config = dict(
    vocab_size=8192,
    activation='swiglu',
    qk_norm=False,
    attn_scale=0.125,
    bias='none',
    init_std_o=0.0,
    init_std_down=0.0,
    doc_mask=True,
    steps=8269,
)
MLP neurons of a small language model. Each row is named by its layer, matrix (down: output weights) and neuron, and shows model dimensions 0-95. Each number is 500 + 25 x the weight over its row's rms, rounded and kept within 0 to 999. Numbers have three digits each. A neuron's up and down rows have the sign that makes its largest values positive.
A block is one neuron, or neurons of one layer that tend to fire together. After each block is what it responds to, as a language model described it from the Wikipedia text at the highest values.

L2.down201:496477544491518499467461489501467551507501525512465473547510508487524551496493485502511468519500499529494505498481485478492481530498519511491494545478520484509497505509458490480487496525496517513510515491530474555485503483531469467536515504445513556518475549506512503494487490478469476476
Description: Prenominal modifier words

L2.down404:476479505501511511505499535486485535465499535474467538553538501519509533515532527484454513526513512467517485512504525509482530508536519483500526534504528468506479514510474499475471490482505467487517512547504457495524479520518489480545481516499507515491488550518473483528496490493495498484
Description: Word-start pieces after punctuation

L9.down82:507488518535487530530522462525502503478473546468491511545483509446478490489478490532523474510508509520486520460493522497508476523464498518506435452457487500511516507540490533490536490513490494473497496453503524502501525489491514520477547510501479539491558507544497467510471519453514464491
L9.down236:533496491481525542475504479519497509490449534478480560485490508498492474484520498494498513483511535498542482457546463473514524489513560498499525494500558497534486538503491493469498471491512476491495481489531483525527507487495467502473499505533483504509488496502487486513482540512492510478
L9.down238:474448512474510492509500500503502522499497518533481491479536493444532511479506502509498522494515498489521503529474497488488532519476482504513514507452504500522529478516508497481532508516478504503474501462467505520523478468506526498506440534475499562491516497509516504504530485520493527495
L9.down501:504481482497513506492520455519482498470489515471525486491513509509497502481511515513493486496513488525511519540491480533485509495483518534554483529499483485451504506532499551495542508538523472478522545450535513563535512482525442539482442479457508495508500459495505512480481507473509506513
L9.down564:517473492494466449453496503518491482478508545524478523500536457453467520472451509473476507520468488475505548474488491533522559497506508508507480492452490516492496493526509478516510467496498458496480508493519509503510491507471494536506608533467557506526488505490476497485520543508490480472
L9.down581:519456519536518505531492489507523515512521506492477477514490544504515489519559540477518460484494465512506552521520470491528512466488506493509492475460517528507504462504500511476504474515475516483516498486510503497481514458500493511491587467498526546515489514502520533477517538514487483494
L9.down651:496504494496456488479514499501474487480509483488495499515509495485505515484534494487468539498527513501491527519528482470514502502480483511479534511518541514494475549491478491436487516503519483515469505492517534488487491522508494521522634508495497487565514490479524486502498520466481485531
L9.down673:517483529506502436522487537455512539501465531540494524480483537495480469477516469480511485473501497509484499456505494526504498500480519520464498530554520477496525472463484468482500499523464495516502495496508462519503469498526533497508530542505506509506507431459466488506485506489527479508
Description: Verb inflection suffixes

L2.down535:480562470520517501517470480588500484522527488546457505472506515483534518521478496509508470506500508480514506509486519476485493476480500528468459471517500506499548536478494513508493496518496457527493506495522549457518495519458507488515480469534477513479539536479451484541521470505518494449
Description: Infobox field delimiters

L9.down13:503489498515485475523488531541467430491524481504520491538480465498479494516509500528505518533495512509527513502472518501500497500485505474466510543424506492525512508441492489476545481461474485546475511521523527480486480512471512499510469477544521536510505480509467483474481501450495538443
L9.down25:525475480513435509472469481535498503531510503494494504485481439506496470476505477520496535523480515489535491511502506513446476490498480503464447512473500511516493478513481504477506497530490532470443477519548504473504516512483498526498562527502467496495517477464479492513500497511477484531
L9.down77:526495528552495451467493529431511468501504510501480523501504508465464518489457479505508512498467481482504471497541470502516472514508533506491530542486513561519521518456488521472530491529447494464527497501507504475459482501502477473482518462504543520528526472515498511509512495485521497512
L9.down287:481493455449469504515508491506507493448495518470488504433502459534493489521494483462432445468479521510534518527513522478530505493526532516450462488502492464489482497484498482488498462487514568517512484429569495497502490504512471484457497482517495511502502462495522519488478540512509492518
L9.down374:459488512496482497467497503502532493560472470509516484548457487506481512524482513451528498493525545458496492523481475474491469494518484508534492513492507482465527484462525514512555484477516460511500514539476491523478491471508477474498595512484509495529514491477474468486500527476509497534
L9.down497:477493511484486530508481481519505511509539462546480502464506515484489502516545518519515491579493498493517501473506501455475493457504497478506533504509514518502508485498525499501452474503519485548520513525515539480465486516513508488505378546509524499506489526500480503489513503492521488514
L9.down604:505524523490463453487535459487507524499471504517487484512499477536478526459514496491501481529490516444503505494520506515463518508504493517488509463486498471509521481520488490424465481521498485467486523523545493511464505509486478455515546499520494492507442510497506535500528531493486519474
L9.down647:497475510488450488497433509506490462494485456506521502480498515465494494529478520539502516490525550483567514495515483515483468509478502472481459501507476486550491478452494499526523467537467477470492526465543529495532538498496491495504544486516515571479491461521446488501490532508515484496
Description: Word piece after opening

L9.down3:498489540502463488490488492524511464433489500480537513473515557503533476464502513541498440505540504503520525455480511486501534499506504465486544499539506486522489517525495539492495516533532494522532485508510522523483483492503463499495512534517490465509557499496480471477512515525489480494
L9.down50:494572523509522469502512488539537438468495486514547452477525482494521537478493497484531501496511481471450485516447522508487540520513498537517524474515491524479544500521491475491505482501521499518517504540476520475514510540495489513531452465514476531517490505485474516497540478449496461524
L9.down377:494527517485483546485501508508510511476520510504537489533473522471485491459509495503465495539518512487519485489498486478480517446475541551493497520493506519527506516480514487507492528493497489532502513538516489468467492501519513487447491464522487532465490497490483539483514516487542524549
L9.down453:556560437509476471495494477502513496479494487482511466477504464468476489527483490497474516490510489551497518510503527491493479490499458496468548475529510514534504486519467481507451513504562478546485490498507502491557479480503540471539498498475526508507444501506448493506485483494532476484
L9.down506:529535514478457536505508529493540513527503492536512518570512526447475546462499477494503494522525461485536526537491559422489494491464494515488486481520458488518476485521513524535482486511499484541507493528511523495521467554479504509503520494478495485481505513500437495491503481505484484524
L9.down653:491515435450477497550497529504487465507509515509498511474523510435547467545503523517486481524506495489470452527510434515487508488484491504508539472522468489485490488526482537503493546445518523482492495423503527453485491552467520517503492521499491501505480448476499498505504492519492510480
L9.down684:477499525481481501546514522545480507461483529501496534508515499501503465520525485478472541532481515505536475522505482479466542527545495521522461497534478498504460503517452512481463469463503478507510524459527504455548484566480507507505512480492517524500517501478488479507450535487474486492
L9.down692:493561481478504505505477532546471501515512508523514522491517495477508478496461518530476470483475482505559487478505514499453530462474505483491489514516479496500484510568522512497505525511513469479484517510510544496531525526428472536532503465521512470467543477493488479521507516515505457556
Description: Mid-word fragments

L9.down26:473467494502515482536495504499486490526511508476504491477473522535493446438484537486525527497471529501510473538473537525505516512455501512506497532518490478460489527497531523484503487549478498488527514424478482518457521487505466547485645524487485528515492490493517514447521470484493551526
L9.down66:531489459480528531491527486484513488511523526506447519476504494495479508508497425508482483478496541470544535521517495527487525486500503542481485486471505541457527498482497507496486519520519508514527487510539538509496493494492479508516446460433544510505436503500510492500536506482496525465
L9.down102:508458495482506457530493506481506519494502489494476497471463535503472477466517515494511490492448501494532529517502461496530531501436487508505478512551467491473501536508517526519483491501507489539479542422476503507486498493497468470497568466527472512530494495519507512524513473489508504473
L9.down120:496505498559525531524521485502510509519536537535486545484485519542502464507526477498505491508483500441508507525498512470457462506464506530462499483492489465494536527472532479483483552512460495496499487411526530515519518476472479489487633503490515517527523463505511503479490537474476509500
L9.down235:491490494478504539477505471536492496524509504484501490495521457517494486482528469481510507497494513520477488499475496506473453513470519500509510539501524449497476510508510534472522472449489521527511488474522542500497510519475486473469562513493467536529535460482496486495492482493484492510
L9.down404:464507489461529506519491492509496552484509502469476533521475483500533480490550557524476463505448495532459490525483501492466492534503485519475489517470489495512503500548475506459483455488493518487485493405512501517501500528482474504483570521483447533470501483504508500496508540460528544475
L9.down610:529516491543478515478487514508485498536502488517560456526496496483455563516474479517488499459512534501510527545527509502518496503471474489523505508498478505495492472502514490457492523466479468510486502474487499487499509477496496506546514454482489516476472478534488499506464508486514475515
L9.down681:486496472506529459505489485511485494516536520518517490467474490507542482468517471504532506475496493489509492507497484484524494494518524510488522531505513495480547561478549484450490496512476500479511510433494503559489501522499460492478556497516506509498525467476507523493492489528472533518
Description: Before upcoming proper name

L6.down16:510461498543493497482486520504495513544465501483460534515527480494510534489488507521474566498513496495542495540533540498502537496489513490494503516452514448534487465509506499528514507497524496458510501482492461495513491441494473496486556560471487467518502496462494497499521442514524477519
L6.down98:528440451480529560500533486494513534465519520516502507510501529464471519518525487526481498479476515554511499492522516477491480468553519490466538496476487511518473499521505543537470492480498534514516495452490470507526493464545487542467531516497527520456504514512470529464496486494478527476
L6.down275:515486536503507498506497522483489486530498501503476529495524460467441495473529496466493542506508547526535552494543480516533480484499555503522505518447505503556487494482514453450509510508464440510464490511494474499488531520482535519512501491493460481473503490495514502462503452461498436496
L6.down298:497453502493501497561503476494486480470482508505461481479481502497483490435481504523520502504536460522496501486515497525503491501510463493521520516525534527486490494539518507516528475502502496493462517505498496539489485491486503531493441530488449471525520512501514521501491466473496470451
L6.down403:481546513496466523502486497471452461499529473476511424443521485512514514506486498516480470457544499507455526479507490535485485506501540489480494479501501490509491469515471445481510502501524488501485435517484526463475506519452517472508483471506501476490481543442494492504503473487494505482
L6.down409:535457507501522494542484473496495487483488511513467464485469485491494501488503530516569519515476464495525464518502474486452511503518516512538520492498502499503463470530509463493520453527525491564497534533498478489465463477548475519478495480535512524469503517462461504478471451468494510483
L6.down417:518484491529512466479531499530501520519489533513468536468505526518543503509500500491505510482497530522465477500505443497488515488509537531497513485563502520525507468442478487465512533460509531464471464497514461523520484542480516530533439529505475474524463515477492518520471487532482514513
L6.down650:519498527478493503490499462487500513526488510461482498506508523504466499533497465496501467485487510487453494534510493476509498471534478519456516491515505511491506492507483480466504481507469504535502472514475490552523529512505513534502507510545474507464475469489476508533484516566473484516
Description: Mid-word fragments in names

L9.down255:496490506468514499492460519521468482537535532513479479541492466467477508509552495497461536465505514512495515444501527472502495500476522491473531518486486494496516500494511491493550519492543497522463477473464501505476541488530501509481544477487501484526509446542496516514488497521514481534
L9.down381:481486526491516481500527493452486484460503499484510524474477533487519533508483532531508493545515509532506526496517512473481514470484513509491485505540434528515499487469468537563511489528449465493522514502532491550489497477471527491468564459496550505526495546501534555491475557499488510470
L9.down475:515490453557482500531517561514490491472516496526456509488455452490510553521480473501516510453514498505507473489514494488509551503509503545531520474495536491472533488520465467534469537462520501562487483498465485541522487498558490497500482490502491479454511485496434477502481520482547456561
L9.down499:463484515511488521526487532483484499494548467490486448463518486490493527495485521493515507546524509515467545477519499448482509511524506490530516510502495505510491516507493464498494515479502505513532509543526519534491525499503512502501524511540476483536488507533517521503528457498522534521
L9.down520:494502515477493504515510504483489556527519485529471486498507451503491497511484510525505530479501472470506514503500477512541520471466525500523534483473481504484481476475547526470485531484475489497506497502483537480477483517510454471498435495497489534510477500505491497503493470503506529551
L9.down524:522500485522496510488482516501511500480467522481531526537539495531478499533474498480533555523462519503540450513535478545521497494492529544529476464460512497544478487510518538511525529507509494488498470478517483513509500489489497471518424507507493497520518496504517470522498542494496489483
L9.down635:527472513451489475536513503502504477525533548484474539482501489444466495489545454481524513513471517515512502492518540539512538498482486480475528501482551486521537494470490499492525531479530484532484494497502498526505516469493519504468514510509503459524469493484497501506490507432495450506
L9.down657:474471508509510502473518499505478507472505506451483503467517514500520497482494506513482521495491485509542532487510504416507483494480561523503486493491523484490474483492481509485500513519486446511496484451511465519533495555515507497486540488542476508498494504537490511507477530518486494469
Description: Word-completing suffix pieces

L2.down543:476477510530520479499538499499484484475511508517470488502461511495466493517517514498499484488523511537503530478455494513482504466521496490467553481464492498479535503453526508490498472509478474473482498526506477559498524475465455515472460532516499540485531482504463538475461493499501499507
Description: Place, date and suffix completions

L6.down103:478504498537488511567532511472490504466451518491521489499506514513500489475464516516488490459495500521506510456488461517477516494486535514476506424535485488466489494455457477458495521472538517490515449470481461532491519456497482483463509486499484489490465486498469465477476505495492521502
L6.down170:467529469527509552551537497487513496500511463457476521515519501501508492525506493527479464489500531473531511516473476454469554482475546514486520542469497496514484492547516513531519488497517467519519533467487517509524454485494535511521445485519530507547521495541499492447510446533519494496
L6.down191:542557498519495476511483489482501492508487528505464481486526496500501492513506483496487492517471490506510569480550531482510511437482510460512560467543520477526493473482541439526506516496518487514550483519477523498484480503475501521496505504497540492512491494501478477516536442523471497473
L6.down374:474496538462473530521479485465512449508478527471512473475478521492556506498500487522477513430463484471496509502508470477576457496472513508502489522476513522494480532492534471501511522493551512503501489450496493513486479485487535513528506502509484477511492480545512480482517467506518446519
L6.down408:484491479501501502518501496471473533517461494482488478518532481480463457453510474557515486533507534523530492499486517499517500481527510479555526495481536464472497539491468515466493543469488518419522474481524488499522479517490503501505512503506507488519494465558506493458534510517522480525
L6.down420:550529497496482487512508530522494499486508456495499465541503504526498501535516529486528471519504496477484497498518523447515539497493486472459494457503466510493522483564458519530507481488542522516511501457461491514460490513517520491448484516503488442498528503462536520463511480519464497473
L6.down546:482537503497502480479459529475502473484531459493457529502517409538497488484481517554498514466510490498514511444491495505522526460510459493506494503502513495518518508485493482465470535513525519528469494490484490509495524513494557483502425509499538503538486514496491531447508493515491474520
L6.down621:496516482515508480516498482478513502518474436511508476492510518497463526501497463495488509495534505493468559508541558486528500464485463489513499504458471443499514537513477500503522479500575580468504508480526504440457495468476518472504465476534498491518480510479530527506481466492511530497
Description: Clause conjunctions; word-second pieces

L9.down56:508513538516552492474500503499488499520511511501493479532453529526523542498481445488479568511527512465497486464553548519494522532525512536495547508502515461490486537491508545491511481498488515516487462472492493487500493475506460490540542523506492404494552485537474497521539476499501485494
L9.down89:536520584485476522486491471526509483468512549485512485505486516467499535528470523477519491459533477490468476458502507491445530475507513476513516459454494536523473557455479521505516497521490481525488510531478525466520510506566482487441455489505494500489539496479478498482504522511474513533
L9.down450:500498493514463524499495543449487531503548565506470497465502556493494570516512465470527527476502488487486505481488527530530547484508525520488524461517488549534510456513478493500482526517454469515521500496482489464462487473535501479519473510526510512490509495537454502544465499532516471461
L9.down473:510481480491516493509487494503516486494502508468460491527491443444532480485495531518498470551495484554494480507484507504527502492457530495500458500480457524494451505524497485474476519494471530539496506484504504495574511535454522505537545493466496507499499557580523526515531491489497468528
L9.down495:507507513496538521503515484515532478480495493502497511503502499483512512526467508465514474550506501524490515487544484485556505465454517486515494487505534536497502478532480518445503466499492557470490476491530525456520508477497498524512491482532470533474492490508492504520514486478515463510
L9.down558:454485466505480470488505520461500456435548537481567464523525496499495496535454508509475492509509527496477504515552463494497488477510503473509526498501516485480455500452519499486531484513473507492473485456508491504508530498491520489485584507505459521507546541484475554471521521499478473502
L9.down559:500535509510501458516490497513511526487495502497465537513477461504497501461494471471519524478432522495502502469470504520511491510512500483481509516467515520515453495490451481546444500496506540520492520518510524452547452491446502538529482506512480495532525531444495505472491507484483533500
L9.down623:515469448494495508512499490520499506496510484432450495477506521489478479481458537499453489494505498509483529511528507479490478500463490465498456494493485505540489495495493507498433516495514513484483488458486437508528456521503512530469480512506456515511512538536507511512519487527525530425
Description: Mid-word pieces and table pipes

L6.down71:515498548516490482573494530518536473495506515485544517494524570481469525517467511459523549474509480486497545504520516498481478537464519447527527511574486502476467486522527504524510482487478519506500535534491504472505491478496528459479418520458502494512495497458541532466485504522472518514
L6.down202:497499489485518494470479538519499523492484432515496549534546524496479466538448508512508539503526508502465513504504452511506519505504533484504488480494470500507477508487486508554516562480521496497502474481476476453463534461492516489540434473499515512504509451496509521516487518484509520432
L6.down295:513514524476465531526443497496500497498495506463492522539475495525539548540492457498498523542478505501504492531491502508479503480508498483530514524514526506513453501478428506515477436514541525552489555523534506479506509533532481466527427556486486499523533477514514477509480527464486478488
L6.down363:491480470520490481465523499527502523495473509557517527472534499530499465520508508517506445515484527544508492471480497517484495507486518465509452482511507510496512515484505455509504468515474492493452512466479471507519501501483496489494512464506477523516471520482512488510508515491529480504
L6.down380:510437497462477473506491522443492511517514469533486503504511468499487484481503535514479521515440507506456485499486494545530514514517512511452486551494531514506520546517519476545460541497486489466495534497530459482515462482497481500521537544500520485500512495528538494527514512507534471534
L6.down434:529456513508521570529496518524490547493501507526511505417558515528500521525533521523456517505489544507496473513459502499503544511481517522510495526486510514484486541512503474477499524512496461497505534488533460543510500461516506469513544481505519493499489496514479521518478454478537435506
L6.down524:537463488509504507545484520456473473512518533522490562483517536455488472528519497503490487464520488451505495499485545478504506520467465498503507524486523545510462509499547537516476473473525478510496498513513526480501501510508469481501474522507461497516528466450448485505483510465508495492
L6.down646:552516535488515498479541509527483519485461504506490481468523510509474482511522521476503463501545491466529458523516518506479452464468531506518529461495498490511485496539525492541479548491489509539511488488527535486525517479502499469528490459525519488437532510465474534517467465509445518492
Description: Article-opening copula "is"

L6.down12:495473457477503482544499517489486519493449513484521513502494544509481522530436490529495481524494522489506500520519524472516518478473490501505523486507482505516472495511519536515555500485526494530533510464479485502515513440523511483513478514488488507473501567472509505517492491482517480558
L6.down53:513472499488503507458446515486479521509535455531506520518459543537492470492519494524500464503520508492448538483455532494500489522510532490515509477483486467512443501494455488516512484511547515471496462525484513509560507456480523524497471530431483486515452510484505518515512526497499486540
L6.down122:484537489521525473535516488532540469537473515492492551475547536475483486525511485494488510503473505537552527475493536466515506517481510487496515500544526552503532508521527496502470483526524486483516461502540518488503467480502487513504480541501483515509534524506549512508470492515481495456
L6.down123:465511543467486515486524500558531542539497508507495534497573529453501482518515522495488451484468498484521448485515495529497507490505522469422482469522493501494469518510480496504538527555514521475566486488465466513488508483523500504507515481485516464478531463458507539510515467486482535482
L6.down261:541498502496497532514498486514512496490517495488510558503514496530494553538510506505476443507540529528503483490514450498477497523480451487509465476514469466494475456493484480514501431477483539528472499478529516494493504456468528497535473520509484491458532526520532534515527491478471489503
L6.down347:517492503484489498492476514524526529539465513472485505505461503488486526533512478531501504519489455491495527456437497471545515482490510516467493483542476513534521532534542477506511464505455512525469488495562457489550500485510501517540519501489557516476514501511525556480466487502500466487
L6.down394:530492484523482473478500503468520521484490467471482532494490471512558494520484459495511512496499449489478512465505485543489498492488467479509481448532451495479471488490491519491511515485519464534516479533514491505527470452494478535510455486490492479488532508471514479480531480458463476503
L6.down629:495506511523506479504530493536536510501520513493482510516519503515500540518485519519511499522545453493544524512484528471489524498461533486477498482524504476512498487516536468519505491529478502533535484463489526462483491489503493469472535510486527508517510550528522560538504494517500463533
Description: Table separator dashes

L6.down89:466513487547487492485504471470500469490489495509510490506479556490473481520511506478507478519503508512446516470531531525500483515446489540490494508518487475480453562478506482509478474534528523448512489527495508511457471525463554476467456528502508536544490480510550475479472509473471561520
L6.down211:537509453486483475478492524531469507515515480536535527481463497493500476532473484473499541457515510495518485504527540515524508448495516485505471494536458467474517509492528464521508510502484470526506481486472499502487498516498453474519549540515469476506525483478519482515531486467477499480
L6.down239:530504483508505551536504527518537524503450499463481461522483474513473529518499522456477510482520517495527537516496520509494505518449470534478484486510491525527516520487492481510517510455489501469495516526519461499474486454538526505544438492507508493483539559525484466497520462499528472490
L6.down442:482540536514514511506457504475507541538482533519458497473481528506472517497507470471506455478488488490480533490481485507489489492505505485487521468544494521470471526485494444507479495481533547504477540557512489475469486527494527543515545484463486509470471490517497514472512505486462510505
L6.down502:513474523505537456507500476494491502517506518507518473449502467490513515487497517505523480510492483466483507474482492482508484545508518432455542494504497526513475457470503459508507484508507498512535517461534482474525468479469486510503453519534502521485514446500512478505501488511469510472
L6.down504:481470499525509463528519504479499505508461524527495547462485494478537469497475515492537515544518492490507495474426517556494495506543490495480472498509506439486528509525470458523487512509555481476497520561491445487466509541465498500506548489472469461530507467507484501530489488495477510529
L6.down634:514489487500477523512493482508488480501501535521425488510531502502505452499470505503522542471465511506485503520445521501452480496512491466528531527502559516483519530499525485533497530515532516456494507546487473486504476488493526506519542504539536493473472534531507519525505459537519492489
L6.down686:491517502514485485496506486508509457497506501520479516488505517489510483474482466474468499470498521494520505527517539475449473455516514467494499496502494534487479471498479457490495501458516521542487475507514498500470520523534511544465608487512548481518502474520487499498506516548503486507
Description: Mid-word proper-noun pieces

L9.down9:478466512519512489539538465490525481473482522483493471491445487448490531520494494526498504502492453454466477494493528510508510496523533534492518493470531470528524477499472480497514534498507537511522548550537484501507461499551486487482525500477520495448466465534523521496453466506477552547
L9.down23:532505495501493505541543487532487522476514480494486519483539469466529486520481514452498484477491518500485552523487487504470463501500497511499484519508490481517494520503496504513502512473490510516503514488511500473472485516498533520536465497501525453536497552507494507462518475528506530478
L9.down67:517531549524450461528536502493503532490517504522494500443513530460467474502511545488480505492505505502498472469518535497486477460511528496503487514513515486514554510520512498483515529461500522515526504489467490491489513484522500507484553509529501479555492461497463504491501504522518528499
L9.down278:487521475536504534488517462466488513524495506509480501513460480467460472504504483474520510491518499495490500516506470526507532500510482516540520498500506521516506507494482504471496542494499478502485500508505549502518510520535497510507359516462485508497508499507496459481517491492517488497
L9.down439:471536468489473505500499508535480515510493472447506485498487484475504472518497498509554472503490486526494509487461489520499514504490495484482426489512532507478511466522514503481514530509497479483486524491472472512520533500482484555518527521491460462514514480491542461509563531544507481471
L9.down617:526522498545507506519530532503522468494491495552511492483457481469497511495563492468488499486522483474518478498526526499483509498484486509508475457488496543512519518498516482509479526519488491505493500526487492486523501525486548532458471455521516536497467483491491494468556539486502436511
L9.down636:546496463490536508514511493458525501493498492487502497536538478485480516492486528487497487503504498491497500514519518521517479462483540505567505499466461510497472458475517495482535530544496512483525493507511470533462488488529473474500546500484479502458508546501476474501482502496528529544
L9.down663:491497544509489500524460467481491465494496506496526476485484523490453516492525491521478506495500464470461474520451498518538550523488499494549513477503471512490523503509500515492487487539493498513508480476461505527459484541530487498487528471511475610504513514503518536463523542515528439477
Description: Mid-word fragment tokens

L2.down363:478498470503510522485463539505502500483528499483510516471467520427497478492506509516492463508503537488533475511513476491503512541490495522447492487466507491458465499498540546501479493498489482477441489460526525509498542550491489507567565504492529517426521476514461501485495507496509488487
Description: Table cells and dashes

L6.down107:495508536480550503490507490505489539503478490498494476544561507511508524515543495472481514502509469490485491471444464536483548492509506533542485524481460493489544502521468497512543491496477487458507491505498495481521506500536537478503500498508473488501499518573486451519530504476477488486
L6.down114:503502475458515483474476510508497486504526501497509520497532527477560521576528514480523509499458500477473471465490505535473503448543497552480527524489490495494533528516502491530489503502489493483492426500506527497489502502508488501504551474506529542535519525498499544513475490509494461489
L6.down117:465523506524496506541510465496453510492556511520509550533518507470470489504488487506487513460503511487490518514460541516506494475497498489557529495511529491503511472472502475492478542495492515522499475555483515520492496525509474454476548539520471482510497510425493498520475541482484524520
L6.down124:469463480498555518491477504483488477546458512537467477511509552507479458531520475495537477498504491516515524516491507510485512550483502503509504498507544499508515481510517490491520505471539495481494509475472435550490532494487460484507550518488512481522529480511562496507536483483514509500
L6.down172:561508448485475478502521519537534500515508529499488549484531506454507562477508496529478496485520513509514487481527486479508487519463482523489497505528511521470471503530502498496520513519502510506544519458509521498544491525468542509483538536522511487557473475516515525529498505505532469499
L6.down367:505483479491454508497514453501493519503497497454516488526502488475473491470437494496482524460473541520505466487460482481546467476490504556472498521511533482551472521475524543506471500479491489528521443496532506521489488529508474535492498525499502487506493526508475506498531478549485517535
L6.down642:482485501504477486484546509502502453527475489540506485505537504571506440516489475498497495523488519462465470534484515520497458445503521499539482521505521513469475470494483475490509455535503550504478509523502492477520493469484526476486542503546451508460519470485474483476491501523502493547
L6.down694:513490538470508528502519467514502503482515471492493469495494526545476501494501509496521485518523482515499503482512518502517496528478487534499465504532464474555494510486502497513542468518481483501522491511494478480445535467532491525506595446448541512512520519480484527519502459506472522497
Description: Past-tense main verbs